config = dict(
    n_layer=9,
    d_model=192,
    n_head=6,
    n_kv_head=1,
    head_dim=32,
    d_mlp=640,
    vocab_size=5771,
    activation='swiglu',
    norm='rmsnorm',
    norm_place='pre',
    norm_eps=1e-05,
    positions='rope',
    rope_base=10000.0,
    rope_fraction=1.0,
    qk_norm=True,
    attn_scale=0.177,
    bias='none',
    tie_embeddings=False,
    parallel_block=False,
    init='orth',
    init_std_qkv=0.0284,
    init_std_o=0.0,
    init_std_up=0.0284,
    init_std_down=0.0,
    optimizer='muon',
    lr=0.00873,
    lr_mult_o=2.0,
    lr_mult_up=0.602,
    beta1=0.95,
    lr_head=0.00507,
    grad_clip=1.0,
    warmup_steps=0,
    schedule='wsd',
    decay_fraction=0.557,
    decay_shape='cos',
    final_lr_fraction=0.1,
    batch_tokens=8192,
    seq_len=768,
    doc_mask=True,
    train_tokens=111400000,
    steps=13599,
    dataset='wikipedia_en',
)
MLP neurons of a small language model. Each row is named by its layer, matrix (gate and up: input weights) and neuron, and shows model dimensions 0-127. Each number is 128 + 32 x the weight over its row's rms, rounded and kept within 0 to 255. Numbers have three digits each. A neuron's up and down rows have the sign that makes its largest values positive.
After each neuron's rows, "fires on" lists the tokens most often at its 100 highest values on Wikipedia text that the model never trained on.

L3.gate406:137130137078099118122140127101160143109154178141133064227145127144094084128174083142133146167164093105143157095136163155162108099163139133184113053102054093096132124166044147141127128084130143112151164178131131094118173085145117082125123118149136148087142134109172105148078151183159151136092195148115123123148122097120119080135102128189118084141150128152106122094174155113119120095123
L3.up406:132113131102102185130159154073167146092098149121117092178122079191067117132165116114130102213184113136179149122090147202075135089144138110225143140091065126106159093098145104113120154112122150185173159134156082101119195061146131104122071166113130189108137130150165124138122115121193146153097140109163143122108131086140187141153137154140169096140131113078166158083198155065161106092152
fires on: " aut", "pt", "aut", " mot", "act", "sc"

L6.gate467:091121107094135113163066091157180163146124131134147110165093106109137162153157093155126046164114185099154149167157185130151088171097148119131093092202087153140132102089100183147126121071170118103100133172191134138142149115183160145223134150133154157084124131109116105157095127113061072089095143177137141112145173170091123163113122160115162140098134126118174139128148126144133125146170
L6.up467:101142132169139130186097127171075158122106125207147113221117167062156174120110152129110166194121142133129175077130096123133167177137089105126101071167142138118134122141086108181143077168145135133126134173125090159070138118101142137152112113114188131108138158149178104144121141082063091132146134095150116108146148156070101176130126123138127136112171083158154050138146140143126152158074
fires on: " K", "K", " k", "k", "uk", "ik"

L6.gate343:109113111111095168154118107105117154144144093117169102174180091120108150110131162158123089117189125130084104118103167107107172096108129179137140072162095099128133138195138106169099107105097081165160180106131118088091177175155098097113138120081145151158145065164175090102082126097144074134103155099096138143075089156103110094069144111107155101105179146136183152167135078151115116175163
L6.up343:123107123157142103095206161155108134128145150070130133145127060091155146132068079086100130116065106069132158124139073112113159191168134141115098115108085132131146169102166129160134131130151078094146148112108161166132109172175149183111110101183129122186184081133151125131071144138117155086167134087180108130138070106099069088129137101131105099111174092139123110090104118087064149144062
fires on: " |", "un", "Un", " W", " Un", " un"

L3.gate332:105064079206146173109138118124136082130163042108171143144167166121106163135192133149132082128182188136074100112110134178142120106071149140139139124137123186149156166135112099134118096172135119148184184098103094161163128148175090084082127104177153151143091117106143133137105133108093111111121138122123126152142159141138061160169113117147123157128131172095107080109136159146184136141159
L3.up332:126088068189173169111143155057131133108176067118134106141158134119155086084073085092068114143110149166146118102086116114147179135086100082162085121135097122163161159135105106110151120121094134124140114163107106125098182210123054109105145123120152163167152195112180142118094098109143073093084114133089118160109124143191059146149115166075095151114147092126085111151127180129132143121135
fires on: ";", " of", " |", " d", " to", " 18"

L3.gate351:165154118171081174113106120100101172141091125110084113086135132125166107074111156106097088109100153148079147157133087083159070109152154063120147133097144138122136144138163152098145091182118090143086149053153149112058166099152123176118118115129129157127188207145093157111138131152176161075051149160138112106067104064125110111071154154104145130090179164154153165179143091119080138117141
L3.up351:074113092162145147093132124081091175158154122101133174126174123122129110134111102160126225111137158132143159157150106136132172117131075133167134130141057105128130134065166115129143184129081164120113123141114079168081137128056163172088136107102158086165145102064095112149137204169086074126114132099152161074148125137119144171125104141130125141167161158087100120112095217152142155170170
fires on: " from", " at", " on", "-", " m"

L3.gate385:156171156104124138140101152104154191073140140135097115118190076104103135055142075086134144157130165119193114146115140138101127125106133166188173208130120134107182128142089101092173108148155094150123115163134091141112195148088152085121096145227139144060174147157169114159150141119139207125123117172150138138146118093123077175078121100095104111127108133127132108118150138087104123124174
L3.up385:111181145107115096098153172095150156055123171152094100122146108136085124048105107049154134168153172125171123137171166157091116105117154139162201197080140111147123071174112110119113109144194108109120081183132094189067153153060122093088099105202109134117140199134168141106122155122156149153101129162147145132125109088088111159115146174108128069127142125132115111135170125090105146101123
fires on: "ult", "act", "pt", " struct", " However,", "vent"

L3.gate13:099148133128180202118063141074130142091125113141145095108184162129102113142182151131098083148139177121159131101135137157113139138103108186122164122111166168163141111131138131144158116119230140081110108097155114135069138108117137075119085146156129210111132136182133104198126186110122122058147163122181100158155128124122115158148079086135128091182155162148151151140160167110128092116239
L3.up13:125150137143210164150096149064133138098145084168078110095168172125094124135179124156073055141140141149141112121116167109151137125177057177097120067100202116127128123127078110124148142118178145150074154101130115147089121108140185035152121155087157174110169168181125049153135201120157135065121195139138132117145168144122105097147119088147110109145128143110108125139131118146145084143152
fires on: "K", " k", "=", " Ch"

L3.gate66:058163160090110143145166143124091171123161113144155140138104148125129093054120102130140102131163118157147100147104109095105195135099146134155130138135136097118170178125156150101160186129197115119123100096131107083158107109114130086139150112075147161153146128065079079105107144125150088123125108090158226145132114098198110135163180205073144179080146194180135124081113101147124055131104
L3.up66:114115153113174164138101122141155159153135147105111122101121123163095142133143060185048127104146137118159120138112165132111135107110107149138126111130158071109155148133125158120107205158168138117113111095143167189089068152119137082129104127181154124100142125101183088158090108079157096085066110042110142098133153150146112135154177156124095136125132158199136141095141167144126132158110
fires on: " ag", " ac", " cal", " Cal", " administ", " consist"

L6.gate103:123062140121145083166152129148077134090079155180105134117150157119185137124099099102126144129192171104112096152099108127113155139111097142121073138127121089146078089157181061129173122085165113155114221164196111143090130087172145104136148081108059122114123122114106103141112150137102075082137150108196140159150079172045189107112079123070132157136105074141105125142193139151114156078108
L6.up103:141164109137158126120149156139092110193126092114089157164147128132137134098163094140119116125124145155100096179102193173174181140159109128089050120138129144170170145094161100092159143068135120109173158049122098077117107135090142085154093110105147088209125103088085120167105128159141120163136162087109084154131157076082142111138185103078091123134106111154165187149114129131135068138132
fires on: "ah", "as", "aj", "ash", "ish", " Mah"

L3.gate433:099115082119177178143164129104071124150172101155131149118073174064171082091143116103124137093076126163097136202100133178148125159133162146118121123081119122154087142080187077059161133093095182121081079110109164140149120111085168137191132118090133100084130164109122116097114110125144141128143115123145121153116122103115120162107060153084099127126125143191096081131089136133108102189100
L3.up433:058163110104094133147144194130110153124156107132121167125110154098180112125166146123187136150152102162115156136133152167133192085125152155112141113112154145152114047153095110021128143123104132100078119087130140150156111108114142141137122157176157101065160113088129071072077154128080080134152071104131222126135145104151136141130059094100081122117144070114142124079108191109181084092143
fires on: " red", " Ind", " As", " Austral", " Chinese", " ind"

L3.gate276:080120118099124160070154105143151158128161126122109146073100087102151192136134180155142060129137087138158139139125112097049095119139123075129069140162111166096158078055153062109107096142136142141096039160195102115149210089144192119120150147124165093115152115160119045113150144170150156107089151123116176106112134150083135123150183146134082147135092112147181160128124121101091145120118
L3.up276:140131103117098181104145124105153137121147169154137159063097115135144123130145143126127108103120029138171067190137075132082109185059173110161085188155106164079131111078090114126104084127135149096076113133139138047170211161087120176125158122125115107084145135177154148112134142162111133120072112117115160110075092144132075138151177105101140190144076166150131098162144142115124160149192
fires on: " |", "-", "\n", " tr", "=", " fl"

L3.gate225:132141168154200103141149173134178063142090153147163122152117083108145119103121116129090106151077094164100142174163166131045117105106130141123187132103137062148085147094143140054166101131076104141098109149133122141090131105147146088181147103151084139118129121099126152113166105164126112131119132191100171204117124088152158164104192183071130080132143076173098145092183131099115117127123
L3.up225:100118174111163126118152191131093151124106144104172155139125153135136083072148151105100113113119118128127136137102198084201062102145121109163171164160145176130090124166158105056113127141195199111150119117078157136106139148137176115149152121118079153142110137079157128126129108144131102181136132127083146136174144116153088147160173086125076129135120155119081148188134151125122164069112
fires on: " As", " made", " Miss", " Ind", " becoming"

L3.gate377:113150051110159180151132151124094151148100161122046130132109105147115167108109138117175142144105174095107208116155148149126098096135136144121138066082107090173170073165086096152129101152133144082160087124196159102099076111130158176149088117147119151114187123103110152086116070143111143156195132104132090147133079156185092136121073158125118102173074171123078102107166151125142169155084
L3.up377:121183063120215125131178117170119087154103179147080123202076152087139077103130141137194146143132152109137185130123134158123106154169148133145149123128148127109143118229128148192168095121106106104158163109146191143070055102094112157180096109118094127095129130135155162106134078117123126117147116071170132118138119165140157131061089168133119163160123152060091123066167108155128130077146
fires on: "enc", " ind", "writ", "anc", " polic"

L3.gate71:088128116144137105134146158108145125099087129124161159082127176166187102130133128138121149087114186103069132163146183097120167103134111175142159133086193096132151151139175109120157060141150149092196099095145160126148104136144156130114113159108075203084093122096090089156096130154112123168199130142174147123097088127169053118116115140128161138170173141173145054122119135123097091155168
L3.up71:089159092180143137174169171107144095133043101152168159099130165156192089136144107132118189106115175094105146123129187102092125117102119116201144108128168088138134170175188164146156107123125138088184108104116145135111140114190166126115115127148092175121110140121094069169107163096116148154166142178127149129083103115190094128106173161108141121146227143131145061099085108128125115166157
fires on: "\n", "av", " that"

L6.gate221:143083180130149092133177119101117121080198098141127120082117107172093140163091117151115093076175131220125110153173159165126117156129103129102131106111112103143105161084094214130173137235061080091154085121086117116112156130141050076090127069171056171126138074140207140141138163103110148182128158127092129124131104097156134074093160131084178152070167141158160155104138121119175144190127
L6.up221:119098124134160084080165115132130167095130151161099119083154102075168109091130143105166133128140063144098155115181169090075124145099142200126151149149123189170111187118107178080153116117147103151144074132120138101115104100139103123101188157143146135169116110149168109140100165084167178129113082138180118147153088134188170205122133132166132134102149099084135070191095133196142161111098
fires on: " St", "ing", "nd", "st", " W"

L3.gate10:160084156106112165103110146131064132130113120106143134173116073175186101079165107180068155146091185128199107111154144126145143133085094169143158152110138183166132118158092116108098089148114171126170090134151162090087135064130128130144088148136130149095131118111143183153132135100107133152125105150124089151103109182121078082121144104098097091170109146170118130155094094098109091178107
L3.up10:104097153148090197126129149110051170145138089110128152171111103146164117115151092160058138133112086139178133099149215123065124121099134163112162153116082158151103129136118158123138068127171199170163150151129151082104148151130100129104134162145116110109170099126064159203108150135101131167136104085136148118158072149149104062158099096121112092161128153129179099129097119123117085144134
fires on: "\n"

L3.gate313:143140089122137146183190123088051119155128097121106141137052133134127153121163144108077133072090196145082132182133154122159122151095139128123138068163125071175088158141146140117139096123131174103170093145101122128142105079110140141064097173105176154128124071068149160119104110159151123155131145161158158143124135097161132146159051181148079154131111196128159140110134114101121125071141
L3.up313:079143085106148131149143171093104086178150139160146139132095181113183115112167150137116162149127206145126125157123138157146156130076148078149124108203156098135149100155123197101184190119100129126153097058130130183132098059133115071125145144142120118121141152097122147112071120142144085191138118134088189120168139130154157153096096142132098138099167110172183127111160169141091071029150
fires on: "ak", "ank", "ush"

L6.gate10:156135135191127164138128096135082158168116129085038133105136093134081141181105142168126100116163095172115095066118142084139132107066124102107160142130092148106147150111157215086179179166104160088179131152126104147164172165140094123141158176160054123139127172175100038147096125152166174103099178162106144156167103092135089139122163139136154094135172110145125131105082146185153121166145
L6.up10:072062113181132100152159137123072117169159185085026113134108153099126133146121083139122142115162140121158120098150116099083148109125083141128192206174088143056174154051142204093158143169096135126148147157128088161146143098101114177124126180122159085142113173115054106140144114121130116106117085126143137128120152096170177137139113123142133127125111148144139203106114128197129197123151
fires on: " St", "t", "St", " ext", "st", "xt"

L3.gate309:114147145109058189120081104125191195122069099146088099140118147191132071166116182112157119123111100134163135112172136125147130117178143155114181106117109096184134115153088080142160168176137129097142095108165082127089153109135112100186134116118105123156141128147128033114082150221091170123086128118167141115106095096159158127128118157136131172157166135117114129098118139108132148121094
L3.up309:110127081124158112143194121130065068144175164116150158109124036109140144063121118141032121178101090125070176103139139141077133072072095106156130129146121125103125148091190198130125153044137179117137113164112187164170109100129149197052159112117130136125172110130127209114130124111126092188123136106124075164103154140108096139119154107087107092134074128095174140063109089135114135097153
fires on: " un", " Reg", " Un", " Total", " Major"

L6.gate248:086143147170139095150119139142071104131166136135177136121124130122158181127126146069070116143115088137106132157160091130096126128128148076121144160127094125117090088136082147111165111131032152099094116167114076130096169133132159146103073183129109098161144159168116094169106116118144099123116113128182162131108204149067141115128140112116096177155106130178172154130097091131101186115192
L6.up248:103135132109135113112217143166121127180169127098141123131130139128085168149076172084130117112092127110128131129118157172153139105085111174090149130149107158142141154131079079097134182186067172202134068096129130126069155190138136139161162088203066116100140198094113054164136170161122102175134103156125135084187072126113101175122162122152101172103096098120108167135123154125108114176190
fires on: "r", "iam", "om", "im", "e", "i"

L6.gate618:116137165131126093162119176112127147162097181121103138064116083162110128133143120138102151115101128147079138093128130116142099115132161112116092148115132081074119086111179152156122126123171113051095134111177060105178166101115069134103131155120126098145084146134129150095114117100136128075093165102103165163178202122184112123151109101154138210093147118124127116167152129124165130112137
L6.up618:093169119072085157142133096160120105190124149164128107192129083047112088135088134163037167156161118130132085137140115113166097125112121160094083150109114086131127099139128156168108111156149186091159176175123084078106110117066156121109122106109159114176132085131156109133088173119150141097136104109068133153170120196131135120055115162148174125142025081086183088124150086182156101106090
fires on: "ö", "ä", "ü", "/", "-", "er"